MLP neurons of a small language model. Each row is named by its layer, matrix (gate and up: input weights) and neuron, and shows model dimensions 48-303. Each number is 500 + 40 x the weight over its row's rms, rounded and kept within 0 to 999. Numbers have three digits each. A neuron's up and down rows have the sign that makes its largest values positive.
After each neuron's rows, "fires after" lists the tokens most often just before its 100 highest values on Wikipedia text that the model never trained on.

L6.gate1156:502545480435504445505577528516531577533535503449503499502583520469493504506485573488552426567538510514466484521434422481487575583511489546501495516386505491488493461482533502508577514502453505546523557515538445481558520583487484569509551443545580480516494491455538467459576547574569474486523488527511439514499520419445543540481459485570449498529560488466546554468537512443496471503559423494565516526522455514432512518502483527565484461495487544442526480442428513536486434484515552560530531493474471523535478570498612479448549574498491496508458530525527445511487413508495488570567506477495515527477463458518519580565518444476439455553503518508475539459518467551458574516496534495494472505495523518513530463556441454470494443529517492533498492409505545527511533528547515
L6.up1156:519499542515460511523570514470462508507522518440461544429486464499436522502448555474442498469560530482471475494484483521482438546423459489499461541414521559528469526535521449476401425424478533464527499524482477476509513460502475501461480484518479546475527518515483470480475489491519422575490471533498431527472529548504556524478412492535527581583538479475476518457507436467561488459461493516466505494423450569485608459436499467495419516519509566515533459517518463486525517614515575527521519511543410444539511502529494523455551516445513486494548513472500444478469427502541492581496497431512488503507443525509547575593495531507468518533468597495496440494464516467558483423543540508580507526482520452475482586471469511469485463536475423524474543479509504553495575519489528
fires after: ")", " is", " was", " a"

L4.gate862:557473485449530476629558492455484419474510474455515426521465494491511560546515489393469532463559531436443524506455482468535507466447495461481572503447491555486540627485523503519462488459508511546474531436591506486489472471525527564446477538542505415438503573488508537497487415494481528513519455522514518584492526476417508430418559512563407494496469429499516562489503507555477541495580430521548533512411508512483536541489518473481516519531545497530538527412518530589503527419537517562559475485488498448465482617478520455535454486497433483434505495528486469488514500531561484513542467515493496460501480466575547528462466505504464528428479506545465503500501470463517556468436440477500486499518552519478493498481515488540495509501449411530592516419505428534459529500504520
L4.up862:508505471471499482561521482489461525492466493477509515528548495477531483492471534477504472473515441506509495546453497546465499526393531517483460457550473441534526524505442409478515557452460498552540568551552439468437491410492486431430500525502508505464481515507505482443525491478445515468524518526482454524536385500432543492557518555560533480551452582555513509474523457481506465483468453485542539536529546530546584520516599509517497497562544547514556553449472535564447466516557564470459528454529493530439534430510608503453495516488563425496490580529499465506514473556482547518438506540492483489440521444477522526524538516505499500444447550523474554475473531505430416480494482476544470532547522523433528483565534478430542503471453507507495463479524499466448534476487568
fires after: ")", " is", " was", "),", ","

L5.gate100:504435542478517540582539444423559460462484508492460437424553409504518463477476502444517492495465556522423503477414480499527603507516513575499515464509499497516519422437523494493465539515429457445567534540528469479564459500503493565481581527491503466503512427493477504497535491518612454515440493452508444543499569512461539485465470544498401499475472483498487508404566494478479540489559491493525509606519520552507484542470451512510545474476479456560551474516503488480532487517506482498558470499502526449478450517460542423475580514553511438475529494493579523507442476530444475518462530506484411503470516477477452494539538553439429489540437531544485605540458470505455524488522491504471495495528490507460452510527538494493489425494502570512509488558456534548476513549533514
L5.up100:539511618540472561483553514409499526504566485487419527505521496460542510508496531437464479515518524468461459522544486547522575457380489519535503504484520568538441525492484538565441529612480540476520498495573451481423512534585521504427557525488456490512517521524445514500590454433468538512518465494444462510554472530483478589535504500573425491525511419499466504528536494570464565438515429526495437500537583509454588505506518558510515548485559509506460532452529606478526468530518461529519485531497524507450525477483504455567495489521483472494497536572506474534425484537519486592492520510532443498540473521550473515517492457513469506496491496489467479410507429497476513478517491469585423525497452571515467486431454452470511461540504488530494448430566481498475510562518483
fires after: ")", "\n", " is", " was", "–"

L4.gate169:516515460489487412510447465468522468508484515507509474487516444530476440549501483423502431509409536489477522422450475539553488487536447457494447520516504456486520450465514519459487457495515503466515496489576530489556470533557528463496508437443499465454533511521560513520501482607510404526501467540392496482542425477440476492547509466566484499501521492496498585471510537520538512584457538498533514439553481421472502554455501506520499492459535485482570528510562481502503505502512555435419572521482464430460527434488493576452528468528524509456484510470502516555510485522525524542500499495525492489542481476486549454526514541492471467468514501527484538440427574439468484590539443411494447632543554537509474486479464592503432517580483486492536470509538451484548504477493429
L4.up169:499495458516497474512540473484493439453471517492496488524463562541549493524448426528417403552491535455510517468448541512517513546488453434488549518495482553547441432478497507538518481471500468469526589497495533531539502480519523465539537508509505465616457461416439483492517559482585487459610551491545465506554521495517480485472588520532569537437479468505573574448475502475530471464549567588499531576539473446450515508474518458541558531534473547518482548552518602533535529552493516457502579428516526509492567520561478462510539481429471526539476565546538516439558478476510487461558446501548518517503449461487476495533430495473471534512448514494521445517473504540455596551474475482450513498499477544535561449508477517437439493476495522453494507477509506500433507524453482
fires after: " C", "c", " rec", " c", "er", " cont"

L4.gate1273:454450516416396504505492479581535535496446594572495478429532437517513488502445552474490495492536462500416439563548523487495506430491502541478519517591464470515488551501472503511493485476465501559536551580508481500517504587465484498431529511569483517515462525424447508482516542514504436489570477490490544495480523508415538494487525433527545463499529476480494551480541515512525418496476377474511550507475503573465565498491506454463495555460499455474583496537479465507464562550484516608511522485490489446390520534540466527532449376490466527498453508497505499510390481459549453532489485444490525476520521518413502527472497522464533528504498468523510545441521511507496506521483422533556540488474497539459527478521581534512516436535481539565493523549574499503446518525483517
L4.up1273:500516539453450535432530487533557533509529503507517582537523468563477449494479521508536517536480509449415560469431501500486536530396515490594520514604509472514561539448508507581460511482430509521494560457514479464538426514506473541512556530568488510493462465445520554517549515515511499520581467496487601410479398518496568490570519497480548535542441532478538516458498532510575431420461438530473460489514472556485528411525489533501532526487539495464487540517534499504503468554569503564528428460485456543411491511539519507501515458522501476456615523467485500489446460455485479583460611426464499475515523465555549533489527517445486494475462499519431580464518465497453526489478502546542542548572504515447480505495503496462494449568514495488528546504552468551453480542433426
fires after: "\n", "=="

L4.gate389:493499479524544446586538505528508447482458534569510494443528470571495542530503549507528531476459533466532439460558560509464518477540520517549492469554456486549468459489475495496527516502509476531509571508552536509479441504445484508464520506529489457517461589502414481501481559497526505532613472458509533481501409516472491448551506512574544560517518549545439596491564571408503509475485509478538466499472510577571505466487400439498534550489545505465548508518506470513504497544417451503530489573481468459403511482470547514515480445435504493424495501481478529494462454475460478545429529530443528473533545451491457464500470438411498454478519504528469483469512470541452495485600421556533519504501488508391512493489483507440505498494470514468531466487568501506504479540449480
L4.up389:506503501473442542493488542477536471509514460526526502510509471553467500515424527536534452514444496466572435496503480490474526505466479480530490521520457479540496491542478503473480447497493536431443549482492468542498425565444486514517508552540450487458488473484497514533550523433500474529545497509483509543475448507478479508438557548490461440557501439510437568486486534450509536445419498520517469553519444555439474521472456437493471541487533474395459495481494451518477477514428468495464513507467540437378493470455572478537561496531457491454519505584508507512444493424500608537413522446466495499542510470501516473524526423495537536542479552551490505530461483419437490482593375537626554496486486524485540490498586480493479504508518546482512498490580475550421523566444474
fires after: "\n", "==", " ==", "==="

L4.gate34:516500493521510569467461495446465525538478561467487492440470562539514505553459510478458509452457483489508447522537530543451578516524478464513514499527493527484491550461503508443503494477479473468476504462474524541498532475530457479595475453496469455552474574579522516480536526469509522481528408458476500487452440444538500508496494593495502451491471464493485465471476509477505452485494477510474456484566484486537536519506421439530455474453461434567549413520452519474475580413495479513543457458461573406509510420423516505495438464519432452501498487476456480457495475503507498469523572500500468536473426484497479460484507485440529491559462516503453563542574491468518456556520531500443536525459519556522530431491504522471549561432544528531440501481527517541545479552514454
L4.up34:533510519402505426490510393542510480509515471537576433606536469494478483540521520487493467577497534504569542436529409563466506413497491429560418529522591512513552447464487511528436495525482431492517476500510465487554505506507407470523526565436467500493562520455567521564520505477486549556449534550497477473412511523519517516564487547444559472518455499523487582501495542478529606515574519544482525524465587498490529527483485580496550539521456488502488527495503518496584497533486454519516468514525531518528485520511538539470483472557510482454530482511533450508395540452485495528530457568488527535498435515448452551447466430522446536485425429531541431478514448453508416596518481478522566522468526560504546532523413561529542459461488514478558491507466492540439539493455566
fires after: " t", " (", "==", "-", " d", "\n"

L4.gate638:528449405518543481503602446534517424473479493514536497506516486473532485470492545466531496515448470430502475519504517471438503398447454515447483504501560454540446487496534525500550466525500543527417544458522515531476451551505493560498502469486500542454426428435453501481463494473452475480521501492504530471451449509483508434511568524543521424517506417521499496459520534499520502504494511455505464539518512586507488448499474474494441459484521514475520564488506534534467469529477427490512479479511468438472482474552489556542526471441499508450511509507546513484431472469434568531533436504465493525580532490506509490546435476432469493523458552445456568565519510486451507499567508527493530554525434470504537540405473482457486473571479484520493496522514522559494568573481498
L4.up638:457526482549484475509516425439530463429495520514575574506481434511497551519467469517538429499422518464469548489532495426458446481530486531463509472484468471503538537487588516472530449542491529535485500496492490531486485550439518524471526517514476532505439471436458513491497502475482456570559529462465545529487455516480517450524530465516621492522509471479521498445532519566488566482474515508437556541452503513472532490525486492516485533511517503474503606524449470490453426479512436541511473526467528490440579423549555521557506425415452454499524486470478466521485484451455515500474482466516510536546462483508548474501483456485491492495494566481466606508546584473469465464505446518528531577492490468457499482433509467524432463508553521504512487420528468549500581498555469
fires after: "\n", "==", " ==", "-", "==="

L4.gate26:453577494498541455452474461449432493467480454525480592454470446457517542460509428486573518437486455565433468508592511521522467541553532472568490525515474553513503471507533492441463503448546509500519512511552556481521505574464536522477567502533539480540428512496456550491490525508420510448536473506470570508412566519505488501486526508492503531488516513503497434481481470512495478485566475535487425487490478464511472404569509465526443569573428510466497398522465409562503513539465431479553469459473494454522448553463541551501467564455486471536466497445409551460530478452541489535502471538509470471456507520499485484485544486422480526508485560544521547537539463448603481445388472453451490397564468510441499457506550478470540466501475433480478491526509456538506480558491484
L4.up26:511440500419469470563491460494590502419515520522533536549533440523488489548514488473464497532543516529493520513522425466450524516522410564518474513483479565458435431471482461531442484534438509520537508510456507480461483457504526456604492477569473493560485480465436481533506520462538504509606552590448498506505471500512536515495563491564443520521417522502469506554425422452498500469526501492506525507435488506486483480580574508478497448413570594451550428444473427476538519494443483471457512560501510560553540562442462509473466513516448533588514508510491533484481477481501549510532488541475476563528350500515500538531519477492543539515464461538443492524490454487560478530484502492499474409503492476467537482483456569518535540507515519469524560538477463526453556491476535
fires after: "\n", "===", " ===", ")", "=="

L4.gate292:479463455530441449471467473529472543485450468513525503547494535547510441487502528481576518494516481461501408499521538520483502492469484486448532473538477516566525523434546471476504452497489448516460524428542465466500463549453494501435463442595450478537472505464523500481483571472478504533565523502534490535482417516502555498558546486514589511465448522434468530538484522440583488493537520532566507520489553576439482479441484490494522552463553451468461499512494473470574512602481464515583473501464450469480546451546502561428520444466516483460505491511529527504478480443495548492479513495484543497565531471552441494560568473446482498496480515524432490493478470577531515457527517536489533473548509516454516504477540488499452419491479487551492565429552486533547578554500450
L4.up292:471494434526440491476501462522458505494471491493545537558485553554485439571447496468539545397514534499476438551531574533489536545552449526524479454498464485511553478491509483506452466519489364504413510525464499484503481569469560532455491474570516546449504530473475458499515529511481489524592473519468512520455438510456501510548547483529501473525426484461447551539495459452548448441556514480514486585546535620498523514504513453508558542409524524466584553503457502497496501563499495545505456474509491522450450507482499563471447451470491463433506565478463538529525511473502537488567548457427528512581522475494511513563486475507455456515486565539442525497587472521518482537545453471479493534541521520530450502479522484447475528505438491581505506478591462504459531568485445
fires after: "\n", "==", "===", " =="

L4.gate1135:500453545446415455493509463506553447514466439553568520498452466449494485485505542425533511537497442438487500475567448521485448431518551521491533539534482462537439482488478494537517503534537471521514512536469495496499463532505498487488424508490494600472529504525517462476499601542451420454452477554522441429453555487460492517536528494533479509532498493499455507523482468454478453495470523494449488556499504581490517499520457471459508459476507520495520542470540428541567465546411501588469553515472536446423534471494474557460467470446465551459499564446510507567531555488455512491494439473469524517489612496470476487512564482477403451469536535524483494525534474538509559470552446492545546451520484527433478543539545486481539464505519512528537524499494505522454605574528536
L4.up1135:532471544536505564456490492521561473414494511488492517481513482513508467607504453540553506551513555497492488518545479546489566482539560476459459427538478525456495519508574455490499505441573471545436500524484504490515476528503452493476602555514445482507553560537419536483491518511479487514601525508472486487526458501450463544506466487473441473521503535471502469464524511536527509443533489513495411486551477584475493480515479588432515552424511503478581556476541511530489415438468490488507464524473523481540499441492566554464558482433544497500514500521427467485486544450512472490495550428423535464507489525484467393510492491398499514461486475575461493539550498539527442469477489517595504535527450555450436553516474498479444513507495455590535571475522493492456539494529468
fires after: "===", "==", " ===", "\n", " =="

L4.gate129:503492491484423440512535461461508537481472496489469495503430453524477584506506463531400480529428460426526532382458516510466573480438537477505454469584519457562557513578530489518463501487534558485510501544541507528545513465526524484516458513500486523495522514461497533492448464519538542410510542506517493554521454516492488514491471476494461503412535469518527527487471491461528462498520485536492557485492506423519502509482503540427515536499530460504465499442557516479405506510532484473501477435515560450494530499470418489511505446576518528494490429489547510571491474568524518508542452480472539487479468483502518583495427517447454490516471470503466509454524483519449500530482473524495386510524491525483452581507531535520540493464455496462465411503456458463491504541458500
L4.up129:496514416490468524561574533525550589499559535410428505575481468514594488465498538497573492519547507472462559501501538467458477544433496499412489496447550536518420454555553452523473534523538477595491538470513524477446485471476490467540560497439459524488495505499563486517533479477512471461594577539477541481530512532441488404528484515549497531519476519485417529453570482488429408510517458444514504491424518408509534560450524530496497389516493497528457519503499476512524483507567547493442542521501488532499436471499467466481451564489477544524463575497546596489515533530519502511536514510459568531471468472473486536527521562519468462556513439457495453544462538493506436534529486522525529481500458562502545619565480500468498552521472591460493523482464510473536515519483480
fires after: " C", "a", "6", "ar", "c", " c"